MLP neurons of a small language model. Each row is named by its layer, matrix (gate and up: input weights) and neuron, and shows model dimensions 213-276. Each number is 128 + 32 x the weight over its row's rms, rounded and kept within 0 to 255. A neuron's up and down rows have the sign that makes its largest values positive.
A block is one neuron, or neurons of one layer that tend to fire together. After each block is what it responds to, as a language model described it from the Wikipedia text at the highest values.

L3.gate308 [ 96 145 175 137 172 138  70 122 138 100 127 114  44 152 102  69  87 135 125 133  93 130 176  58 141 176 111 175 136 147 155 105 103  86 130 107 158 137 130 147 193 166 132 134 198 137 109  89  94  89 146 139 102 142 123 162 105 154 116 147 129  85 188 148]
L3.up308 [172 120 137 107  67  90 148 146 122  99 114 114 110 187 142  72 168 128 115 163 147 161 103 189 104 130 162 170  79 128  55 138 187 120 181 102 135 118  78 154  82 114 146 140 117 122 138 132 153 181 148 155 135 141 105 144 133 132  96  56 134 139 143 103]
Description: Short final word pieces, often vowels, ending non-English personal or place names in lists and tables, e.g. Yahy-a, Zor-an, Yazo-o.

L11.gate151 [147 114 139 136 132 122  92  19  83 108 126  74 156 131 133 133  74 120 182  64 160 124 109 126 123 216 136 118  97 164 105 148 139 142 140 136 142 100  81  87 195 114 104 145 114  95 183 129 172 100 115 128 137  99 174 112 137 157 124 145 119 137 184 129]
L11.up151 [134 102 161 142 125 182 124  97 101 146  73  67 178  48 120 183  42 148  49  50  76 136  53 201 128 170 165 158 132 137  64 131 160 129 101 158 165 112  89 121  90 132 153 223 130 155 144 107 155 108 111  84 129 102 120 100  97 159 155 119 121 159  73 167]
L11.gate219 [108  98 104 217  83 101 123 117 155 143 116 118  99 129  94 181 120 139 144 114 135 129 160 128 159 161 138 116 132 155 106  69 166 103 161 152 150 120  83 180 155 164 106 121  66 146 144 178 114  91 123 146 161 146 130 178 165 134 151 139 134 142 142  80]
L11.up219 [180 125 135 111 136 179 142 112 111 154 166  77 127 143  80 102 109 140 157  69 103 148 127 152 143  92  90 133 150 127 144 121 116 143 150  92 126 175 118  93 112 140 125 102 128 111 148 188 169 166 111  96 179 131 165  32 193 113 120 132 117 188  62 119]
L11.gate468 [138  90 123 151 173  48 155 101 107 124  75 100 163 153 108 165 142 137 180 114 126 112  99 147  89 116 151 185 122 182 103 101 138  98 129 107 135 142 107 202 187 135 118 118  97 146 110 181 155 176 191  64 121  88 133  95 159 152 116  97 179 157 126 114]
L11.up468 [ 97 103 115 143 130 142 126 116 157  93 150 151  64 144  80 191 150 113 156 163 123 112  85 109 155 180 181  75 142 126  89  83 146  83  97 134 133  60  73 168 155 122 126 123  72 151  78  98 124 123 138 177 164 160 100 102  73 126 157 172 176 136 129 135]
L11.gate809 [ 93 144 165 131 114 120 143 117 112 141 105  82 150  92 132 113 168 133 135 133 107  98 116 137 131 150 154 149 130 118 157 118 118  85  68 152 123 141  88  70 181 154 164  81 136  56 104 130 164  71 183 117 157  53 177  78 126 135 113  89  85  74  91 146]
L11.up809 [116  93 164 135 126 137 144  99 126 127 103 148 128 115 125 143 154 107 158 153 127  99  90 117 143 101 105 210 138 135 132 140 167 153  59 166 111  87  47 164 112 159 163 132 140 128  68 168 144 146 124 135 139 163 107  78 143 160 108 163 110 130 106 155]
Description: Word-piece syllables inside romanized Japanese and Chinese names, like Takeba-shi, Ji-ang-su, Hu-ang-tian, plus the words Japan, Korea, Chinese; a few stray numerals and verbs.

L11.gate25 [157  92 129 135 112 114  78 168 146 134 127 178 118 196 104 159 168 140 122 166 165 173 132 115 170  81 123  73 172 110 152 166 118  56 144 132  95 149 174 122 204 170 166  83 124 170 167 138 169 112  94 125 116 118  92 114 152 113 143 179 175  54 146  90]
L11.up25 [158  54 123 139 160 117  98 178 142 120 126  88 116 136 182 114 132 188 151 191 181 154 155 142 157 151  66 103 129 127 162 120 149 110 133 147  88 154 172 123 144 168 132 128 140  80 110 161 169 133 144 167 153 101 111 127  94 120 165 197 175 130 143  70]
L11.gate53 [114 141 159 152  99 155  80 160 129  89 103 134 100 153 150 151 142 127 137 101 172 176 160 104 123 171  46 112 120 144  50 114 144 155 181 137  98 214 103 112 109 136 122 126 187  63 139 120 123 126  87 109  94  82 132  90 127 111 118 144 128 133  70  91]
L11.up53 [143 163 110  79 132 107 113 143 112  66  95 118  99 125  74 112  98 135 133 153 128 117 122 127 154 145 105  92 119 149  93 124  72  66 118  92  88 255 202 107 117  92 192 101 165  90  92 177 158 162 158 146 116 152 111 104 148  91 141 131  98 123 149 117]
L11.gate392 [127  93 145 128  28 133 108 152 175 110 111 115 105 109  67 163 132 175 129 124 137 135  90   0 113  89 141 143 122 133 124 137 127 177  88 142 160 122 146 119 155 114 128 154 136 121 126 166 147 162 106 169 101 145  71 140  69 153 111  91 143 158 120  93]
L11.up392 [140 142 103 119  88 115 102 129  94 153 145  80 111 198  50 101 168  66 159  90 142 126  84  91 163 114  70 131 173  85  99 132 114 159 102 103 111 125 136 100 130  94 126 140 118  75 131 201 120 159 113 125 103 116  76 160 145 104  23 106 219 118 163  66]
L11.gate587 [132 102  97 169 166 182 144 149 131 119 180  88 181 180 111 121 117  89 155 118 153 186 150  70 136  90 120 128 139 199 136 139 181 120  74 101 118 166 149 107  91  93 111 124 139 155  97 109 139 136 148 126 125 149 123  64 100 122 139 120  76 112 112 129]
L11.up587 [137 134 139  88 114 208  91 163 103 117 133  48 176 120  55 118 195 102 147 177 161 124  98  93 130 159  93 113 132  80 137 140 148 158 151 106 117 123 117 143 168 123 147 108 131 150  99 183  88 173 109 116 121 170 106 193  98  72 139 128 207 143 134 143]
Description: Opening parentheses or quotation marks right after a name or noun phrase, as in Rally of the Republicans (RDR) or Victor "Transport"; also word-initial pieces like Jo- (Joint, Joliet, Jovana).

L10.gate7 [118  85 125  75 151 114  88 189 179  74 140 139 117  94 169  78 131 161 168 116 168  87 167 127 127  99 135  94 145 139 106 108 181  46 135 111 114 170 130  75  88 110 237  79 106 156 138 195 116 193 100  68 110 146 151 159 112 154 115 101 141 143 109  90]
L10.up7 [127 133 153 124 117 101 173 108  57 139 100 141 123 135 121 177 138 129 147 133 153 140 154 118 135  95  98 173 136  93 123 100 124 143 126 181 128  40  81 148 146 181 140  94 105 137  70  62  92 201 170 140 185 127 170 116 143  84  97  70 132 153  79 189]
L10.gate23 [ 97 118 124 145  95 108 101 132 121 144 141  92 110 166 140 168  99 126 136  86 105 104 123  82 156 121 121 197 138 148 170  80  79 115  88 134 162 145 163 173  96  77 157  87 192 124  88 127 106 148 128 102 103 107 156 116 136 136 145 191 141 100 136  90]
L10.up23 [ 81 127 162 114 156 167  93  65  80 147 114 122 118 160 102 117 135 140 156  93 116 131 114 171 152 126 117 104 106 107 145  80  91 102 103 125 173 104 180  98 130 122 113 127 129 120 174 164 142  97 183  77 173 117 180 100 113 114  98 136 179 149 120 152]
L10.gate113 [163 141 110  65  92  97 114 130 156 131 137  80 128 175 160 119 133 178 196 113 146 134 134 143 107 123 134 176 107 140 193 116 138 144 166 143 106 100 133  79 139 113 137 165 153 149 113  93  77 145 143  94 119 105 137 142 149 104 112 120 147 129 162 103]
L10.up113 [129 123 109 131 114 124 193 118 179 148 112 100  98 156 146 152 154  78 150  94 121 131 104 123  65 149  77 120 110  90 155 138 128  84 126 104 104 125 102 115 144 153 148 151 101 168 105 157 171 182 119  84 151  97 114  92 100 147 147 102 120 134 112 107]
L10.gate142 [ 79 130 180 171  95 167  39 187  63 111 123 130  84 125 141 126 170 162 133  74 157  83 118 120 115 157  74 142 127 144 124 123 145 131 145 114 157 105 101 126 117 116 132 124 118 165 131 124 173 113  72  96  61 164 192 188 137 157 182 146 149 138 173  97]
L10.up142 [187 174 155 124 138 157  38 139 114 181  96 163 115 140 147 136 172 136 145  70 146  91 131 175  65 134 170 151  68 156 184  93 168 133 164 146 140 107 168  82 142 135 115 163 104 139 182 147 118  91  90 107  94 180 161 149 161 140 134 137 137 140 123  96]
L10.gate172 [ 67 148 121 132 155 131 119 141 170 201  94 165 167 175 143 151 142 131 121  84 142 195 132 132 163  93 122 131 149  96 106  81 162  78 153 109 106  65 132 180 138 178 113 154  57  64 140 138 160  99 118  52  84 139 154 101  70 105 158 152 144  99 141  98]
L10.up172 [168 182 103 194  95 180 122 113 183 105 176 126 210 129 155 144 128  78 132 141 103  84 106 113 119 106 143 203 126  94  90 197 127  86 119 134 113 130 141 114 144 143 130 153  68  85 128 131 176 143 113 139 147 136 159 115  83 132 132 126 151 114 213 156]
L10.gate332 [159 131 131 138 137 178 123 125 132  98  67 177 149  95 120  90 161 106 148 113 109 149  90 177 129 177  61 139 148 109 149 118 137  84 106 118 122 145 116 133 149 152 143 159 165  45 144 155 108  90  90 100 121 152 131 134 110 181 179 114 182 135 153 110]
L10.up332 [118 138 150 193 101 112  80  79 113 101 100 189 126 119 184 149 143 158 174 140 164 102  72 167 121 127 138 168 154 144 130  95 114 100  93  88 135 122 129 162  82  93  71 137 183 157 197 113 126 131  41 133 122 138 150 194 157 109 118 170 128  79 194  81]
L10.gate386 [ 85 152 134 144 152  98 110 139 161 138  86 177 172 111 204 166 114 129  84 119  75 117 198 111 106 135  60 169 117 132 121 132 173 157  79 122  97 105 165 126 126 119 142  84 123 168 107 168 140 137 169 157 135 149 174 153 120 147 118 165 192 132 159 161]
L10.up386 [ 90 141  93 139 129 153 199 163 117 104 221  72 140 127 156 169 102 102 159 155  96 107 108 157 163 111  91 175 157 123 236 160 160 108  93 169 100  99 103 115 107 142 134  92  57 119  97  90 112  97  89 125 174 161 105 117 108 166 110  99 168 131 170 121]
L10.gate425 [106 121 111  61 153 207 162 123 131 141 147 151 185 147 113 184 165  96 110 187 145 172 134 109  95  90 154 123 116 126 109 120 144  76  46 116 115 186 144 168 109 129 157  99 224 100 136 105 120 119 182 152  88 145 107  73 122 192 184 141  84 159  58 157]
L10.up425 [ 94 167  85 134 150 165 118 142  92 189 158 168 140 175 183 104 153 141 140 132 168  64  79  98 178 119  87 210 149  94 102 119 139  70 113 144 152 182 169  75 103 137 173 145  73 148 137 150  70 155 145 193 191 133 151 106 157 108 135 124 139 164  88 180]
L10.gate469 [161 190 102 107 182 119  89 115  99 180 143 156 150 122 153 134 106 106  68 145 144 111 102 141  79 139 201 183  70 112  71 111 142 218 119 166  82 121 197 122 110 166 112 156 166 133  96 143 167  83 125  80 184 154 100 102 157 157  62 152 141 150 142 148]
L10.up469 [171 118 150 118 139 184 124  87 136 144 114 109 147 152 122 140 138  81  94 126  95  56 111 137 125 161 180 142  75 128 136 138 151 133 115  82 105 148 138 114 162  69 137 137 149 117 103 169 137 163 163 105 163 134 100 130  98 163 151  87 123 128  77 116]
L10.gate637 [163  77  80  81 132 154 127 139 136 133  93 127 184 110 114 135 102 100 146 145 123 150 110 175 103 128 189 135 179 161 124  95 155  63 139 129 127 141 164 126 102  96 116 171  50 136 144 102 170  72 123  93 126 150  88  73 153 152 115 128  78 132  90  47]
L10.up637 [127 131 161 178 191 156  90  95 108 153 104 125 119 162 131 143 152 104 132 146  91 161 108 113 143 120 169 174 138  91 136  83 119 171 130 127 125 151 169 156 119 148 111 112  63  97 119 138  98 138 180 212 131 190 117 116 153 103 188 171 111  53 154 117]
L10.gate765 [133  88 123  73 133 118  41 135 160 105 178 111 172 113 136  75 148  97 157 152  54  83 121 109 108 217  71 120  77 141 106 149 101 114 147  93  78 126  90 114 128 137 133  86 122 160 150 109  89 184 135 126 150 192  90 136  99  76 116 186 139 133 111 124]
L10.up765 [146 157 107 168 109  89  95 131 146 159 137 173 118  68 108 157 106 114 159 117 185 114 128 112 164 232 148 158 154 108  97 192 118 140 154 127 134 141  83 133 153 109 108 123 141 153 103 159 157 198 169 112  78 180 182 140 132 115 141 161 130 137 138  55]
L10.gate857 [166  88 115 152 171 125 165 155  82 113 156 139 137  94 175 138 126 157  98 126  91 141  96 104 154 104 146 155 148 127 183 118 157 145 106 117 148 182 107 116 125 155 200 134 154 152 142 122 109  89 141 164  88  87 110  86 119 102  90 167 132 161 140  87]
L10.up857 [198 121 143  88 135 138 143 150 188 132 164 121  68 120 142 155 143 150 105 105 185 139  96 111 116 164 110  66 162 105 166 151 135 135 176 176 109 131 142 111 117 178  88  90 137 154  84 107 128  94 113 110 139 158 116 147 119 121 159 137 191 179 195 135]
L10.gate865 [149 132 143  81 176 131 123 115 145  95 143 103 154  74 185 132 131 123 113  71 102 141 163 137 113  84 213 185 135 134 171 130 134 150  79 117 126  96 146 116 144 120 147 121 103 106 141 125 183  76  78 155 105 148 113 170 123  92 123 138 107 163 163 123]
L10.up865 [ 69 120  49 183 187 112 141 181 181 111 121 123 159 114 106 206  76  60 167 165 134 108 120 146 133 143 112 116 143 135 127 108 124 145  78  86  94 120 139 143  98 106 148  82 139 106 137 153 111 128 101 160 127 116 110 155 102 117 116 168 106 109 111 117]
L10.gate884 [135 141 135 152 144 172 113  99 133 138 168 176 110  76 108 110 117  56 204  97 174 111 120 122 119  88 175 122 167 112  98 147 156 178 112  93 139 132 136 153 102 107  58 175  58  96 192 148 175 136 100 136 179 120 184 113 150 126  77 152 154 123 113  98]
L10.up884 [186 133 181 133 136 194 130 142  94 123 145 174 163 133 172  83 129 140 144 157 178 144 137 143 134 143 119 189 155 130  55 141 134  61 100 156 173 159  89 160 140 129 151 139 155 143  95 139 181 138 125 121 175 106  48  94  97 110 133 140 214 140 142 177]
L10.gate885 [168  98 203  54 114 133 107 103 109 125  97 133 131  99 154 187 142  80  87 142  93 104 117  61  81 145 174 146 101  88 125 178 139 116 119 158 166 107 131 158 123 114  97 101 185 143 137  88 136  63  84 188 116 176 119 150 106 156 134 116 138  73  79 122]
L10.up885 [139 152 134 174 107 172 131 163 105 117 132  92 138 198 109 126 128 152  80 126 144  94 151  86 129 101 164 161 127 137 133 184 217  71 156 172 147 135  84 157  66 106 155 114 181 124  91 185  96 132 157 197 123 188 187 140 211 140 150 120  84 144 206 133]
L10.gate892 [113 123 120 105 154 106 111 145  47 135 118 105 150 146 148 143 168 146 144  88 135 157  91 187 105 139 158 178 121 178 117 137 105 107 178 138  68  94 104  99  74 115 140 172 117 128 126 191  91  45 115 116 179 126 159 111 131  89 105  73 119 144 112  75]
L10.up892 [108 159 123 182  36 132  68  78 125 125 141  86 136 126  82 130 120 139 157  70  37 122 155 111 137 147 118 120 150 121 115  98 119 102  95 120 207  94 128 128 165 140 143 118 141 119 160 148 176 139 117 132 122 192 153 118  99 182 158 164 102 137  94 150]
Description: Interior syllable pieces inside romanized proper names, mostly Japanese ones (Shin-ichi-ro, Shir-ō, Takamats-u, Fu-ji-hashi), plus other foreign names and places (Ya-ki-ma, Ghimp-u).

L10.gate117 [ 98 212 148 146 109 146  98 180 149 132 166 235  80  96 137 152 190 154 154 138  90 164 133 132 163 115 129  65 173  84 117 156 149  83 122 155 100 103 106 127 156 132 144  98 120 147  85 157 173 121 138 173 131 155  98 174 139 188  94 125 138 104 132 103]
L10.up117 [139 116 140 147 177 153 114 170  83  70 101 133 153  90 111 149 143 124  86 101 143 113 169 131 106 155 125 102 116 137 124 131 113  70 154 110  68 131  85 117 120 135 146 116 132  76 118 113 128 223  93 125 144 188  75 170 120 143 107 154  76  32 115  89]
L10.gate137 [103  85 205 141 105 155 159  92  86 128 105  86 136 131 133 140 159 207 124 124 145 101 176 126 135 115 116 143 110 152 115 104  57 149  78  99 140 137 145 132 126 164 119  57 130 152 155 131  67 107  62 162  94 138 216 153 168 172 129 132 159 125 130 121]
L10.up137 [145 141 159 118 143 136 130 150 136 134  83 155 158 140 111 131 103  96 136 153 128 198 174  84 182 156 153 137 204 139 125 150 106  89  88  97 118 120 152 111  98 131 147 193 105 125 122 132 104 140 171 101 113 152  81 102 142 198  97 131 113 201 121 165]
L10.gate146 [147 112 159  95 111 138 173 173  58 121  72  54 140  46 125  85 171 104 131 120 147 118 117 159 184 102 146 102 158 188 126  85 181 142 165 116 148  91 117 112 169 161 153 125 124 113  69 140 140 169  96 158 135 119 131 170 100 131 144 162  97 166  74  88]
L10.up146 [147 126  80  60 171 167 141 100 114 166 149  55 132 104 141 152 111 167 142 124 140 157 132 150  90 101 107 108 149 133 102  97 122 118 116 130 183 102 149 219 123 155 123 159 100 145  88 177 175 177 156 119 152 111 112  93 143 167 131 115 116 212 136  98]
L10.gate233 [106 139 115 114 142 156 160 157 124  89 147 151 152 121  84 170 170 164 140 105 145 198 119  53 113 100 133 132 167 137 103 115 148 162 180 193 129 144 158 144 144 102 174 166 118 115 107 184 137 115  83 119 119  88 137 106 156 125  89  95 137 111  99 106]
L10.up233 [115 123 139 127  84  91  44 106  88 132 126 133 123 189  87 121 122  89 137 144  97 104 148 155 131 119 128 133 103 125 163 127 173 127 101 117 140 149 191 130  95  64 174 145 163 145 129 144 132 167 175 173 107  88 108 119 132 120 126  86  96 109  90  54]
L10.gate249 [ 93 140 106 137 118 170 105 191 117 131 103 178 124 103 134 113 155 126 142  95  52  80 100 131  89 122 109 104 170 137 139 106 153 139 133 124 102 102 117  98 150 129 143 115  84 166 104 180 133  47 159 116  82 110 153 124  94 141 105 109  94 104 198 161]
L10.up249 [146 220 176  91 126 159 130 104  66  82 126 118  82 150 123  92 125  94 107 130 108 116 151 135 152 158 104 122 159 158  92 137 119 135 126 131  93 142 133  90 105  90  63 132 127  80 143 142 105 124  94 108 154 100  95 109 124 135 153  93 132 154 116 151]
L10.gate310 [ 91 150 118 163 103 180 109 147 109  99 140  55 136 129 124 148 157  65 148 127  87 139  97 159  85  64 111 184 144  89 206 121 102  49  47 124 122  67  93 137 147 108 158 112 135 158  84 167 117 112 180 123  99  90  86 113 181  90 129 143 174 153 138 178]
L10.up310 [ 88 148  91 100 152 151 110 162 110 135  90 109 177  93 124 107 187  97  95 166  93 129  78 142 118 134 122 153 146 189 207 200 149 111 123  71 157 113 148 123 154  60  45 143 169  67 137 174 184 146 174 126 111 121 226  94 150 199 122 173 131 107 175 133]
L10.gate329 [179 139  81 149 105 148 107 130 102 114 107 114 159 150 136 140 168  70 186 107  94 138 145  89 181 108 110 114 109 128 113 146  84 136 119 139 118 105 192 188 176 147 142 189  50 151 133 142 112  97 149 122  93 126 159 110 156 108  86 159 171 107 156 104]
L10.up329 [120 138 160 145 101 129 122 100 103 175 153 160 114 210 108 104 113  98 183 151 125 171 133 155 194 114  68  85 112 207 106 109 130 128  98 151  97 139 104 142 140 156 120 154 178 150 117 136  89  99 165 131 147 104 124 130 167  85 126 191 104  61  97 117]
L10.gate380 [121 167 125 171 146 123 127 232 150 164 154 111 119 183  63 118 146 162 132 178  56 128  97 139 162 138 113 125 118 104 152 139 146 110 103  83 192 167 100 165 169  66 121 185  71 126 125 104 124 133 105 123  60 140 103 158 154 133 113 137 152 154  84 145]
L10.up380 [ 69 138  56 108 172 152 131 129  58 120 158 137 125 126  83  76 121  92 121  48 119 162  67 157 103 173 136  96 109  71  77  97 138 162 118  70 138  68 102 149 147 153 118 180 169 151  89 110 175 159 104 167 131 141 111  82 144 156 141 185 186 119 120 108]
L10.gate394 [106  70 105 151 138 138 150 116 125 126 101 136 157 138  93 124  90  90 123 125 105 130 104 134 152 112 149 130  86 132 166 169 172 133 166  88 180 132  66 188 173 149 170 143 112 109 141 122 186 117  70 125 123 142 104 193 127 115 114 138  93 111 128  86]
L10.up394 [150 140 170 131 117 151 150 156 120  96 144 147 136  93  76  89 162 105 158 137 124 108 154  94 153 133 136 103 119 114 111 151 104 137  81 104 102 142 118 166 116 150 151 152 147 156 153  98 118 112  96 162 114 119 141  65 173  77 117 119 139 124  64  97]
L10.gate408 [170 173 156 113 100 133 116 116 176 150 168 233 135  72 111 154 163 110 101 147 146 162  74 171 159 153 115 130  78  71 142 107 125 129 159  96 121  81 142 106  83  97 181  97 112  78 137 101 128 101 121 124 132 106  81 127 207 114 128 100 191 152 160 101]
L10.up408 [159 135 142 143 141 101 142  97 134 103  60 164  73 134 119 160 105 131 113  96 152 125 143 135 102 102  99 148  98 123 132 155 135 118 125 129 113  66 211 146  93 127 132 148 114 132 119 128  91 111 120 104 129 148 126  60 122 151 172 114 138 105  96  79]
L10.gate497 [147 156 148 126 124  92 112 153 146 114 113  93 136 113 150 158 132  91  97 152  92 136 147 126  83 137 134 114 157 104 151 128 146 157 143 113 129  96 167 188  96 117 207 174  93 100 139 120  94 125  98  50 129 127 169 160 132 125  87 104 103 100 124 113]
L10.up497 [104 174 109  81 124  99 119 142  44 140  88 134 150 180 166 104  98 103 136 110  52 131 153 146  92 132 134 126 163 129 157 150 119 130 117 100  51 135 162 155  82 125 128 169 109 146  59 140 153 168 161  73 176 196 122 110 137 146  77 101  99  97 120 118]
L10.gate514 [111 166 124  95 115 130  91 131 103 137 119 141 155  99 170 137 158 146 100 177 131 152 133 122 110  87 125 135 138  81 145 159  91 109 142 150 111 173  89 124 128 129 112  54 120 174 138 125  66 180 146 140  66  84 118 100  94 103 128 156  94 159  90  92]
L10.up514 [110 154 128 151 120 106 118 127 132 137  88 112 120 141 105 121 123  53 143 172 191  92 149 135 167  44 100 247 122 186 185 144 112 130 115 130 135  98  91 190 135 158 108 195 173  90 111 157  79 225 149 142  91 100 131 126 114 124 104  63  99 154 109 126]
L10.gate518 [156 117 123  82  98 116 112 118  91 140 102  66 187 170 107 122 159  96 125  97 135 130 134 104 126 104 160 124 132 102  99 161  98 127 179 133 173 173 111 165 138 122 165 145 160 118  69 157 145 104 169 139 137  63  91 133 109 155 138 120  62 171 149 100]
L10.up518 [ 72 139 144 132 157 123 129 163  72  77 138  73 117  76  99 132 144 137 132 150  61 119 174 113  78  99  76 116 125 163 147 171 106 167 144 150  99 148 145 112 178 133 142 168 137 124  73 157 154 121 121 138 152  80 159 116 149 153 151 141  82 104 100  58]
L10.gate535 [ 98 127 126 113  82 144 131  85 179 197 125 128 125  76 131 176  92  78 101 122 147 188 168  78 174 112 144 187 162 101 188 176 120 113 134  88 149  94 128  80  82 166 146 177 141  83 140 144  98 141 170  88 102 182 131 145 100 110 144  96 146  74 120 162]
L10.up535 [ 86 151 171 191 107 178 123  87 101 127 106  83 201 122 108 111 154 147 122 150 123 118  83 111  62 160 104 119 122 152 139 127 142 112 117 168 155 100 150 143 150 110 143 125 201 107 126  98 204 118  85 119 187 142 144 160  92 140 155 142  85 154 128  72]
L10.gate669 [116 156 143  87 132  29 118 103 101 128 141 107 183 148  63 173 164 108 158 191 112 133  72  57 119  92 100 120 144 143 109 117 123  91  94 139 107 141 125  95 149 134 172  77 157 165 126 151  76 107 151 116 169 142  51 126  83 133 111 175 127 141 107 141]
L10.up669 [104 133 157  76 118 176 182 116 135 169 160 125 156 218 131 133 185 146 137 157 148 177 161 192 149 114  77 170 193 170 105 101 124 175 151 184 121 124 107 123 116 140 136 123 145 160  78 158 134 176  96 149  97 133 117  99  87 101 172 113 149 144 128 121]
L10.gate873 [100 100 117  97 160 152 117 143 139 119 181 192 148 113  55 142 169 103 189 107  92 137 100 158 136 112 109 101 120 152 111 116 105  88  85 138  93  74 130 106 141 104 124 105 124  79 100 143 180 138 142 165 157 141 144 101 178 178 119 105 126 147 146  97]
L10.up873 [167  79 122 162 161 131  86 164 142 150 128 111 160 166 113 138 156  94 158 180 117 127 153 185  88  64 127 134 123 150 168 130  97  67 178 140 136  83 120 171 143 113  89 168 144 192 113 117 192 129 160 144 118 106 109  97 117  65 123 125 166 129 103  88]
Description: An opening parenthesis or similar mark right after a name or term, starting a clarification such as a date, translation or alias: Lorillard (son of, Olympiacos (4–1).

L3.gate203 [153  72 145  92  45 126 138 139 156 138 138 143 170 174 184 113 118 110 100 109 106  88  80 135 118 164 132 117 162  97 124 120 127 142  99 168 132 149 163  56 150 123 156 112 108 143 160 181 148  97 113 152 119  90  83 134 143 182 121 118 108 168 182 158]
L3.up203 [167 127 132 118 156 150 149 111 137 155 180 174 118 148 144 157 139 109 154  90 151  63 118 139 125 110 169 118 143  40 146 157  98 147 122 135 178 100 144 112  74  80 123 133 142 135 109  98 165 108 152 150 107 110 124 149 127 184 145  51 145 162 119  84]
Description: Line breaks after a finished sentence or paragraph in Wikipedia articles, plus table pipes, opening parentheses and colons that begin new content; sometimes mid-word pieces of names.